config = dict(
    n_layer=16,
    d_model=512,
    n_head=4,
    n_kv_head=4,
    head_dim=128,
    d_mlp=1216,
    vocab_size=32000,
    activation='geglu',
    norm='rmsnorm',
    norm_place='pre',
    norm_eps=1e-05,
    positions='rope',
    rope_base=500000.0,
    rope_fraction=0.5,
    qk_norm=False,
    attn_scale=0.0884,
    bias='none',
    tie_embeddings=False,
    parallel_block=False,
    init='uniform',
    init_std_qkv=0.0298,
    init_std_o=0.00527,
    init_std_up=0.0298,
    init_std_down=0.00342,
    optimizer='adam_variant',
    lr=0.000754,
    beta1=0.9,
    weight_decay=0.15,
    lr_head=0.00484,
    warmup_steps=309,
    schedule='wsd',
    decay_fraction=0.488,
    decay_shape='sqrt',
    final_lr_fraction=0.05,
    batch_tokens=131072,
    seq_len=512,
    doc_mask=True,
    train_tokens=1031000000,
    steps=7866,
    dataset='wikipedia_en',
)
MLP neurons of a small language model. Each row is named by its layer, matrix (gate and up: input weights) and neuron, and shows model dimensions 0-169. Each number is 128 + 24 x the weight over its row's rms, rounded and kept within 0 to 255. Numbers have three digits each. A neuron's up and down rows have the sign that makes its largest values positive.
A block is one neuron, or neurons of one layer that tend to fire together. After each block is what it responds to, as a language model described it from the Wikipedia text at the highest values.

L9.gate612:122126151183127153093116104093170136137145137119126095153126107125139149113123114120113125178166159145140128144152138142128121167133150140133159152077122104126112106155135128119122125126086109176100135123086150124101127128098134160092128130115149079128142133124136103115117169136129146120113122113134122085121131188096161136171136158149175126134150126123142118132139154103076135099066115104113113167134150139159129107130134135123115130120151149122089109117112121200109110111071161115145151157114118128112144137
L9.up612:130160133156133132148160125151143137136098136148133094159128129148105099114114165135135194142108131064099123137129114149115161093112153098110102097156121120153167147148152164130080123143177132157143123141147115166107138076115099087155103163082129135137117110134098133144135146120098164167154138090145113135080158128147153156133126093120150127121133173176155112145088113155073135142174140178095105121134129102155149144151118161183138131156101146146158117139161127114127134112150126145107134128122123133096141148
L9.gate956:136175127147116115119122170151177159128110109107147166111140151134114117123089149146072129169118128109116101138143138154149143131149143087137165125114156086147107147148128131127113148167159096123117149135097103162091116097105136130107104115144142121151124136126168153133135097139162132102114184127115123131123148152118130100123151130133147094130127114140150143167118143146098123112160145135134128092089127131118152099123108108121135124137166096153137158140151114134124124103129084102153102139104199134107131173
L9.up956:107159142143109153117143126136094164100092155147141146136155087127141166122092139121083119147177135150130125128103109120127137130122137126097129092174135177128121148132149165114120141136145131151086128122132110106116111111152111123169089111126166135121137121115146111134174140106117109120072164088144156097124101143093119152144135126153139149107168134112141118125134160168096087110153121136092109148136175148113165141151142163150141127122116153133123133112114113146090113126139126101131107119150105126102089138
Description: The token that closes a sentence-opening time phrase, usually the comma in "In 1997," or "On February 23 at 8 AM," and sometimes the number or unit itself (ft, cm, census).

L7.gate521:119089152114098142174134125118104132136118134158090094143113119094085084130156152145133169144168119126097104128179113120123132152120148188166091139129165176154134107141155116151153118130135107107133103088125113171127130156127132103145128099174124098154175132111107109113115082130181124124136126181151148123106111142129134116108095118106134139141133124137120130091148087101115138161113249180142134127072065146097069132117092107138073116130117137106075138121092124174153082094144100129140111133131115102169106117
L7.up521:145076083118128166113135147138145131118164130119125142114098138112123153120142127130118133116076159149155095145167098103100154142092198096124148141107173115081111067122145159126121077208129134107103161150103100120167152090158121126164149167131146142120091121112130109129117107141141145129102162121081113118129108122142128141132086090147107172134156172121126126184153145111114140103118099140172137094142136096147090100159114124139094127139119148119106136141132164133140161112116119116110124114141161132118130136
L7.gate522:111118078135098149099156113144132127077154148127109142140155131131084095138108155108129106171102140153077103147128124132141111146118164135137132134144135122101121187147129098076111108120067155114143120123102122118092119104119107144158080104101139138157100143129081133142134110117145123151092130133138105077092116147147123162126128161155141135151134128097111103105150135150122117137124146169165129104130182114115164130110105108130142121120103132154107118125142104137112125105092157121180094101065139131069104112
L7.up522:116182157163139110125157134137140168095118147141090172121119151159136149105116162158095096101178135143120123089158121123133151168109149142147115080129119147107112090156143102097171140121127149146134098115131119120128141118213133139119131132151167126133145115120147117130114148160158113136116079151105149108116129105105108119128151137129141122105093123184098128134164151165129148102108124110147122099150137114116102116073119124161116151144091109141147146172130163135166128124088109093138151151084071123142122141
L7.gate833:176135132116083140143103123131128150094183166092095099084110112105152128096117129170156138110090137165133161118187149116115102143157097128110144166172110130134103136113139146117102101172107079116099114108123060122118154152157118156133158113124114110116142137099140164141155118170150151128123152102105173125086131175119101097095125123119150098153086147110124116136095119155156095116116154141142131136095138115068144139147072133081169132128174103096104109115138106141136113118135128095132142091147102128100142113
L7.up833:136126110115129106138105147139147113147102116097138132157117094157129124140091140118134124082142114185151109111154122089138125093151135131119132088147141082097133148131168174118084127150094117127130147125118125131101122155115093127164080134142127109126163094123134107142089087135118130133118134141100114160132114144112117135134142126162194145104144164131103105129120129103140085172141123116113128109137129118128165133114137130114122168121145126079157110133158086171176122140169143136198157117104114105126121113
L7.gate940:162147140100129135133145146143137169131130126139107148100123111174174113169148150113113104122094104133126093131118130116150113119131175127169080146103148124046104148137125123109124108164128100123139108096114103124146145135079113111166127141137127102137141162139150109127140102104114114115089136140115147119130160141133131130134108087115146158141126113096136126113122160140134093147128132111121130111113175146105108145176137148140131122189120112112129148162165102138096146096200126124168100095065132140145156100
L7.up940:119112137145140140102105150113162097133121169125115126132110129117103139128159150086133130114111105111164126147125140092126139136102118097120140109098156110100120114171140097118137125122175135073093126098116105158099171095132095098112135134096089097147108109108144112161140105135146148092143120137040159072134115148147084098177144083123105154133106125082147058139145129097153103112140132137118137109156105135137103116109124090124130133162147116152102089125103115127145115116118093131102150136173124086117112158
Description: Nouns for a span of time or stage in someone's career, usually after his/first/two, such as term, years, season, retirement, role.

L11.gate0:159146148115090092138122126159142104128123140158142120139131123178136134156073111148118100121152116112168111134123149161143132114142095169142165099064128165114167126140105134143091120128135157137113126093144118157126107126157111157140136173128179118128088136140095089116143094108168109103137105154119105139103102130152160138158195129143125140137099152172096153164140150147174149142169105076133120105164110126076112136135167131154112163156135107116135178149110116116147154106149088191151160150115148133136086148
L11.up0:177127152148122096167152132123096128124161107134092119118117170119104136117087117136126141169086122117164089151172142143123123146101097157144162130118130144110093114138160140150139126112116172100111119128129150164146164123114172137156136104081144125117077128133141108112116116135134107155182200102133108123109125102134111080152129149164047189133117127169098124097137113122115092107150125124118107132156116139112171125129158078146128121119121092157159138147095086105094156110128089108118106144163140142154098113
L11.gate11:150117122123096161164139116120148147099135098118108103137108151126074101123114163146108146140112103114110066127120140128152109153124117125136099136167118124123116131137147140140115138107109091118126135153077153123127167124110163131128137092135188112133095114138142107121136135105141132101117133137116150169110127124195114125117118152156097153090098130164132156103099159143105068089131124139138154138151110135148103098125116149154147119132151135158122136107145119103156149107121117153141138141123166086162127090
L11.up11:132120120107096143121139105086125194116104121101157139116137122139097138112135155150092150104198105106123142118104090126109105114168141116170136164145162112167104119129152136115131119135137088157152088163121121136118132146080106129144116109102143100133111120130124113141111165134133104091138145110149105153113155112142191147122078116127136098118133114127131138154107126149096066088102117131183121125123113121140118136120116166096121124089102145105104157126150152148166171135151156106122148121108156162101112124
L11.gate171:162187135083155137117119129126190132126086148144109096095177106112114106106129156098147142141146114195118123118131116153109160126132136113112134151087147105114139120121163135096100120124117115145117073091113138161108145137132096142123156110181137130130106129081122095121123157129131113142127119154113096116110153151119099079131138096162121152129153141133119119103155140170130117050101148107152151149150141132137152132098125173114122149123130114164065132150136135147106105123115134122122101107141133103109115159
L11.up171:141127154171121097172089111085146118141093121119134147099151141106097083086139118126147091081141186096074108146106104155142104083147120081163103137129119101139121158117128136113120104135144154106159083165121129097101131148161087132117122118126115120118127176129115119118152150085106154142141126140116152096140107132132112085149101166134157120149123138121121159114116152158098136167163117114121110127120139141121110169161164182122099131101141167155172147175136161110092151125123112158122096127116098120134130119
L11.gate451:127123128118142145134114114106135116131101109055184108117123127129144127107098101174157119129130130086148115120148100176081113115149110117139118131100119131163119109185119119084122122121123086111138109131126117120113110117154135119133150114118151138114123148162174098141129102098149127146105126148114142141100090137129107105125170113116068119122133103188144121106168119114137101122152127097145120141117107142104111098114137172182101151143170118144103173144074144143136136110136114106125104151136144139139105187
L11.up451:175098115137127082148107106145110145158111159124143093098131111127101112138135120145149127151132108156140112164066123136104078147095127126151102128121161117127180118089109147109168140125139131144132137091153115117106176135099091103120131109104132123118107124119136131144162108098159121137110147167110089146100140155151129076167106143105124140124133121129084171121154139153129108119111139139128164145153120154111112118115145141122109093148145126153139149130146145129155191125173121145173120136156098117109137115
L11.gate672:112084150097121156091138076147120162132138139134105142147157120127086136125162154101109116088098122155135162078130154155112150147116161144166132153117172111113122132127127119104150128099102137108136139154117151133147109120158119104169127111089105091104136141173118091112095144139111124129093166122110068158159085164130097122145140123116129134152113111144112134094164096090112106101124088091136091113103124098143131150119102169143144139111135154125118146099162109117103139164166128154120166169101138148151117148
L11.up672:181134145145077124122135144091106126111135114175169095135126143131150120131129106135166168100143124134185111146140115152107115116152118157152094122127163170148110138138149125128142174129146094154166119121114150153105136090135137129138091155117117165152111156180138123099111101101117144082125134110162097160124093135139108098150070134086130110123140126095123124159111105144111053069133184108131130106117111124152132122188167135165146143160117115114125130119141144103166138091170116084157129127140166158125139101
L11.gate738:106081137121156140088110157149167157147091127099119159139161137134149143155138132137103088114139157143130147110128134174101149170093152117117135102092148125138138120133150091123123175154137128125118148156122120146114131167119132131182123150130181132090122117117096143130094102088171154165139163113093145089147137148121120172144144103144163143142092128146124156169119116146120124126114141143108084128099127107168129103116121126121099139104148134168097172111151113144152135119153133151144081125137092130125104125
L11.up738:118112121120149145082145141119162122157134095174118073112126141145126089163138119150157170124113147118150087135090163152087157146180126102094112117076166135133126172110130089120119106182120141131125151168134102118180157088157135158130078109154168100099109131138126146147140124101148130132136105101120137145105162149089160141132156092117075178147137109127144098135094113135086135086155107174143129158099085162137114149121123100112103129131136149173131110118086123119141132111158095088143106113125149163125152135
L11.gate748:151094132134117127151106073116124123101143087137167120109151145106086137113079118132142099121156148139091160108159105176124137138149137125136091177137132118114152160168159146125130135151158122108136118113090141108163134122157113123163148122140131144071113156122149100116080120105138109126122140111092145123127110131117119083116113089148081159138097097134093118115146106113123118109135104166128143152130128176145124112091120188105124128099129132157126131156141126126091142142154108133114120125131135149113107127
L11.up748:173125123160114127129116093128127142150083094112122099136138104096058132113123145166161110110138135142108119111122104121102131131171093177155119119135159096150106077101143133111116155130083149138116103137117120172124175150123129132143125139110126113133129118148112144091123127097127146126121080109135117163085140140111083113119092103128076144138190112145122154115126074121109136141143185121097140122165138108120147172137141143124116135142164123124122125114125164096111169089136142155125131168149131101119118180
L11.gate1139:102102133133141100091146128168106100119119117114115143139149142158098153125106115095072114181113167084126096132143138139143118118127156101143161157132156174124138163168112151101107105114173162095132108134149146140183138117126103179160134098085195098148139115112095126124140139153114128107130118106129094131099125128136124135114169135130089118137110107112109110149163144126097116131121146145120095169154107105092150160154116120139107086126163130155143124133154109119134091142153142124124097130110105131099149111
L11.up1139:155147139106096120094111137166164168143127076135117117116137173167151133121148117130134105096105159090131139119141116152118118131112125151126157130092136111104129179124137117108134181127112134079167122088125118172168150133106148138158092069114150135066116097125161134182096127129125143134123130142121117098113116159156088163155121112126137145149123141117142156149108093120150084086109099101130110111102138130113163100116160156131119118118107105136106097149097105141135126140161110113130112124117136135099124156
Description: Words that set up a title, label or status for a subject, such as designated as, considered, named, declared, became, title of.

L9.gate755:120146162151100139143129125115127095133136118140132082121124128095131140159120132111089104177092123144110116101146196103137150107153149149138159117149098123083162149121114160127168164160090132112145150136127113159146140114117133163152135121125137107142128109171107124105127151103096103145119102122096112091152106170145162117157136113164137131172106114146121139161117139135115126125154134165158082136151143121136089117141126156180135097117156124143129091160142123166132129081127134155133133116119112125100158159
L9.up755:163144109120159099105179102131140173120125085083117121153131153130143149153118187170153141125139109110102112106115136114120086110128181089164169133094141163136140069138109134129073128132143132159141136139112103154152148133159143115147115119087140112119152100112122091151136126112128159131148106155105142132126128148134149111151128140149113126162124131161129101172161124140141136121149143132106117119111164145145131093151127147132095145146107111113142160107118126141129116103142132129135095103108136131095092125
L9.gate854:113170151112111080092119118110154129088102102102125123103072106102085138152107147086122140140150167130138135079152133159155120111165147178127150143148090135155115149135123123109096142151152097117102137134107106147105130100110138128134076101116129096114096142118120114100144121104168152098145106130149129136134106136094115127113137126125156133152139146128090105152129153123135115141170159129088141153095147151146154078146107174146108174097096109128149128113161107170149102102104117102131102120131160094130103092
L9.up854:115135096187132099099129126106118150136093133106092139128117152086076152191105097165130122129113087102176157156122119101187137162102113095153161144121142110136120069152107154093115138148155113104090152133110144168152089099149139080130150159118129170166115138157175125096143138127115126099146180140092106133121112160087131116087144117166133160149114138143124103180123094160115118149177108119102143134125115097143138094112090160151151166110136113154120118136135129133089151149125136145109155125125121148116101108
Description: Verbs and adverbs opening a predicate right after was, is, which, that or never, such as came about, being, primarily, mainly; weaker on list commas and table tokens.

L11.gate128:113124130138157134156063147141189140170122133097148118125124147137136126137144126104090113143175149084126121097170109093115124141076145127095134137119114099186135148105136148107097155123148134127127158106128116124154120149129118135140141146144123112147124110106110125109078132129132128127125094113149123131112136129173083148152133134139145161112105168155121131110141159145140139129154135102102106105110122132147125148161094132141122096132162111157163140124142116138135090095154164165161125094155166130114125137
L11.up128:115113114144131188115162117144123157121120110124108112158158092089119089111133130107138123109179136146129143109127117183119104153146132144125109135144120101167131124123093131121132149090184096133134102141155137116162138115144111118128095155138136119120156090150151114130108140125104116106170101150118106136117150133123102123180121156128133122135145137109085137125124149102151145155110110098127098147116151109107144147091126116152149146128094155160136156085109100170056140125083103152140127132109131104145120121
L11.gate157:125174171132163140138130146103115197145138139152143112155115170138126167134147154157149141111128144089100122107133120082132088125116071154158128096091102093131123117154133119083070120127108129134135128079146095145155170098109086109144114101113103134095116097136112123118177098138118128112136066108143156092135110114145168138140080116108154143120130116100093111102158116107117130119133123116086104123072123120135133114132112109157120119077160109097152124100106103167113136129152124129147129095089113117135126113
L11.up157:139148112138137183165106117125092139132144139154126109148109093117124202075118141146111169095157106100095131140130138100106121100133134124108096119066106120135133131139154148097130130163130109129187186118140118126112147083151086079134116096172074128125145110125118120135152157117121169100133120156144120152120120128110093150110147113107143130095132105112105087154135141120115159145148120095156166119107118109119089104143134104113088150130127116056130137124116136125091096126158121101126111126091133127101130104
L11.gate354:095088111125117124147103098137167159115107115129126152097167142148122136119136136141130113137141117125101114098115142089131093124124130126145098121130150136123130111126070148158108076137202147138093173152165125132126118172095104102176104133146160122174150144101096129142106090125147086144100108139151142093102136179112119123136127078127145148153100148131118160146124132100120161138145164105132122142116174154131132121086130150141105153139152124098090144110123097120089088165086106129120136133082099081174159130
L11.up354:145110092136168167084166149115098108142106138077138110107136127115156155091167113106085103138118145107130135107159166159146112144101139149123162133129091113107111130127122125090100126115110129129153106159144099069113131119135164125142145115145158125095154089127163132125131139105133119106127155142129100091160117098096116136164172108131140160105100172138171096111171170132128134137130103129138080105128091160134140119106118145148168129096134136137145145136115153078117156107150180123133100165106157118134172138
L11.gate431:127097156183156163150101168151141123125167110140167124152145144151132093179115111097094131132107102123169145144155139105096121148139149145165100143152114104115135134148106175142089154111139108138113128114111112147147096109119108141142158155133094112163156149139109113116141126128159105103137125090142117155113141146118129099132100127158164141118165151117084153145194149150145161146110126135122083124113116083107150116128103171145060104165140131118178156116130086157113126153138143099149154135117151151090077114
L11.up431:110109129146083148101099146088109160122124136102108125195111129137140082089156145085107164130148140161129128161126114116096153161095153122125103117169162144114145154115140135124110121123118176141130099089087117135115112133111147099088112175113101121107125131086101071141139135126099150117096154085090133121120113100140137167107128133122149130148113145152147162120115158134168124130081109106148171146135156121134098140106094138152129130213108153164131160148145117127130136101148114113123127147128139082116149157
L11.gate581:131126139127122136151158085123132176099155094098127093120127129107125143116085128094104095130125142117082123104154115115107122144106164119167148137148113153126131069121122141128132188137128164131109162170093161135135128168125161132184172101104154101114121156125097155112136126147163103143131127081141081108145114154112100159138107177103157130122134117119125158162147150133123159158116138120119130153095164099127138099135187130165115112124131116117154173139132121089092137088118118111133141110094119128112137139
L11.up581:081103106154116129159172120107121117110123124137121106141127115119130120131129184107126128128130115131091103130169124118139113141158120199156128112144087107139129107062098152132154167139136130131114119121141134159080125135151116118168113129093132157144124114146132114126160121148148151074125097118113114100094153118130139156136145132102112118104139125117106133100090152142134108116145164173097129116123073128151140154182118092196136158131104168130135096122121128118110149108167168119116182123113137146076159108
L11.gate760:131134096145120139130090152157144147119129130138149104132113124150147161138126165122149120153126144115095152104152120159111155130168153131168137131103098094129158116133142133134096156125188138138111120126096126142105134137109115146113163127118172112127111150107136091125132141205074116133153144134105126142121126116123154149108135135167123116120127101113141134122074121140116122139111133117102140081134151127130145168102110097141124137116119143133122191129114091083119070115136127104156122119135164098063172157
L11.up760:113126112167128118141175150131144117113134090120120109111140107119097135115101146118126168164137136129154158111097123102136092137110140123156141118157120138138122137134110136155117131115168093077118128146100114140114132140162133145133127117109108130138067149108133104114152160122114143120194176099128096141125108157111137169135119122132078075116127143141149145111136110134101094115159136157119136080144132109118142158112146107139134128134111120114114133174068111094106084104115153099134107106124180112124114158
L11.gate868:138164128130155154069124142155111084096085170124132148134133157137138120132122121107126147144120114098119133143158140144115181141156111151154138184176097110114162114118132150084101133141107091111112141124117148153103135103146102123159115117154125096111127123122116114104131157137104138127122135102149123107111145092167122110155139087139181120103103148159128128135105113153132145133103159095098106191148171156128152092107085175124124099138105119139113131156109105129122110144102130163189111102158130143118143131
L11.up868:134111093123130099150095125128169137097161092144111092137131080164203105132163149137092142083124112135142140084146110127127104160137158114149156170134135141087130116118128136134095133155148161139056110133121113133146137115095160134125130141111162126140107185128127098090094133128086131136167123134092127132139147088126072122085137118133143160119097116152152112117125137102157152135134115092192089118157091123087092121169101123106172125153139117100182160154169132118118110139119135124133097109076164131127124132
L11.gate1040:150102145109119101138114113150136153100117123113112148088149119130116121121141151084129052121103133120130115116139111097110065161130130138128106150140132141120102126164125111124087122109144131101124125091104099137151185148148107115145141152152095134166156141134101174129147105082133099151089121163129133092162123120119134157130163141118170141103132129129149145138142148128151175149109104119113102087075132161089111115118127090108108134090151144108147138113173115154093146127096121161112140124104111148086116130
L11.up1040:099091100129155119142146146132146113122151125123126108145098126100113098138118073147127165115150184096157122133125128158133140148125106130106114144134124102130119148123162096120115134144095138138126116085140136127170117115151131154119140139142125147092134146165171122087127146137168146113190182131162161129134114148120142139165142124108129146142118112085156122116108100104095159138122099112092117109125122114111132127153105117091207118113156140106156139158106092150096089126135117124164133139110119115157097148
Description: Last word of an introductory time or circumstance phrase at a sentence start, often "years" or a year, as in "Three years later", "In 1969,", "As a result".

L7.gate396:087117151133095137124092083134110140144113083178121147127114123131103151129142158105154129137129100126138082157169128146112110150160146131136104094151157168113094110144088097115147162173108113124123137147142128173109165104133088131160129143127119137100129127119122128125140118138170092136137135115175081158142112106132129084131124111091113188137127121123105138120104091120133088093103162110100100142123180128087161145120079146161124180139158165141099110120119076128152148124139122112157118089188087139141141099
L7.up396:096115131159107150118156114130169142123128106144157189133130090155122138136142124120167137146112143134118186140153145117135101130155104120097153160132129113116092131139123102103119107156086118087128144093116125104134136130129132156131150136158182172111158086142082133132164130110181133119073077087078141141140110118108134107140124109120086128069177094127169112137148135114120131140126100080136110146155171105126123146091124166137089152051164107152134149093092116131117138090153081122133151121071081160155082110
L7.gate693:107116133117085143110165122138147120108101128162144128102128156130111116174125144097118128115125155134108120139136133121121188120125126079155144132121153126131124111111146108146116118116148156146140087111097116153151142090062073113102095173133130156108133153154091121172080153161162098130104145121183124142129162142176150132158145087111089137170116102113151159116116128135115098143159190105135170145134115096133125153103096135150152103121119130111122159134115114155150139138170131122189132145103156111103168085
L7.up693:093153113157099156144090111136137156158146133163098109174115107117075109139110139105115127110123113093132139071143115107130152150091163129126078124164134139115104173141154135117121167133135181122174161107123125130087124144113145116160142136127108118167111129154089069127120137099109125143106146128140119134134123117166141155118117128119094169121138136137149131130119165169100165125121124168095112116144130184139106100104103109143155151130130109108190099143150112117123101088184080103170123081142129108133112150
L7.gate819:123133153090099156173128161118103146095167152107150173108129128133149122136115157153127114168130120113175098148124125118064112155116113118123155163100129120088117117107102135115132138178100094138096086136099106150136161125167157159114161119148165134105141076159128132123102119114150131119104132073093168140152106159138173108168124123190176165172137127158091145145150133128135075117118108136113128142144146126111166095125103124146143154104140125120119156152190125141104145153117146124165157113133158110169112134
L7.up819:145119116124110129143114097153148135080112129143141160133134132113112144101107107108107101161136169145164095102097104119109107151123117070149154144126118122092107120124130092087117128165082103117119133181103166122149153110119122148154124127156164142119112112117106160121068109092111146121078137066108109102120105144121136125151116126128136139138131132143105138116108162174121119133176117119154112182136135110112128154144103132114107149088168148141094142149173158189122118123133099161121142138078110127111098131
L7.gate921:108097086146139127131130113113154124131180132126141120119173157139151132128149154132151121150141110151094094143128135130118096157153064144118122119128126104169041152128091081092079101092187109164129128136098129139089120085142121115140134103101121114117108155134137110143109128153134092125101132099113133094100138171142132073166146132120086146138144127106114135117125111120123090125121099146140121134117189104126144104175137101152149112156179132155127160173149131115124182147143141109130128119114124117116158107
L7.up921:116117114121102109101131152148121092126110144153115144169112127105106097108091119156166132143125112166146151100113097136120130115116099105135094151154118137073143151096154138135123158173122166149180125104133161131149149143155135118076074149136127172113136090126161151127084153122134116196163142118134175117127171155169092126119162153134137143130147122085134163100121119176096137148168162142145133155133128091132105177080121157190144098162122112139122116141107117125125117115090170142177127138167131098113159121
Description: Words that introduce a title or position someone is given, mainly "as", "named", "appointed", "elected", as in "was named Editor", "appointed Bobb as".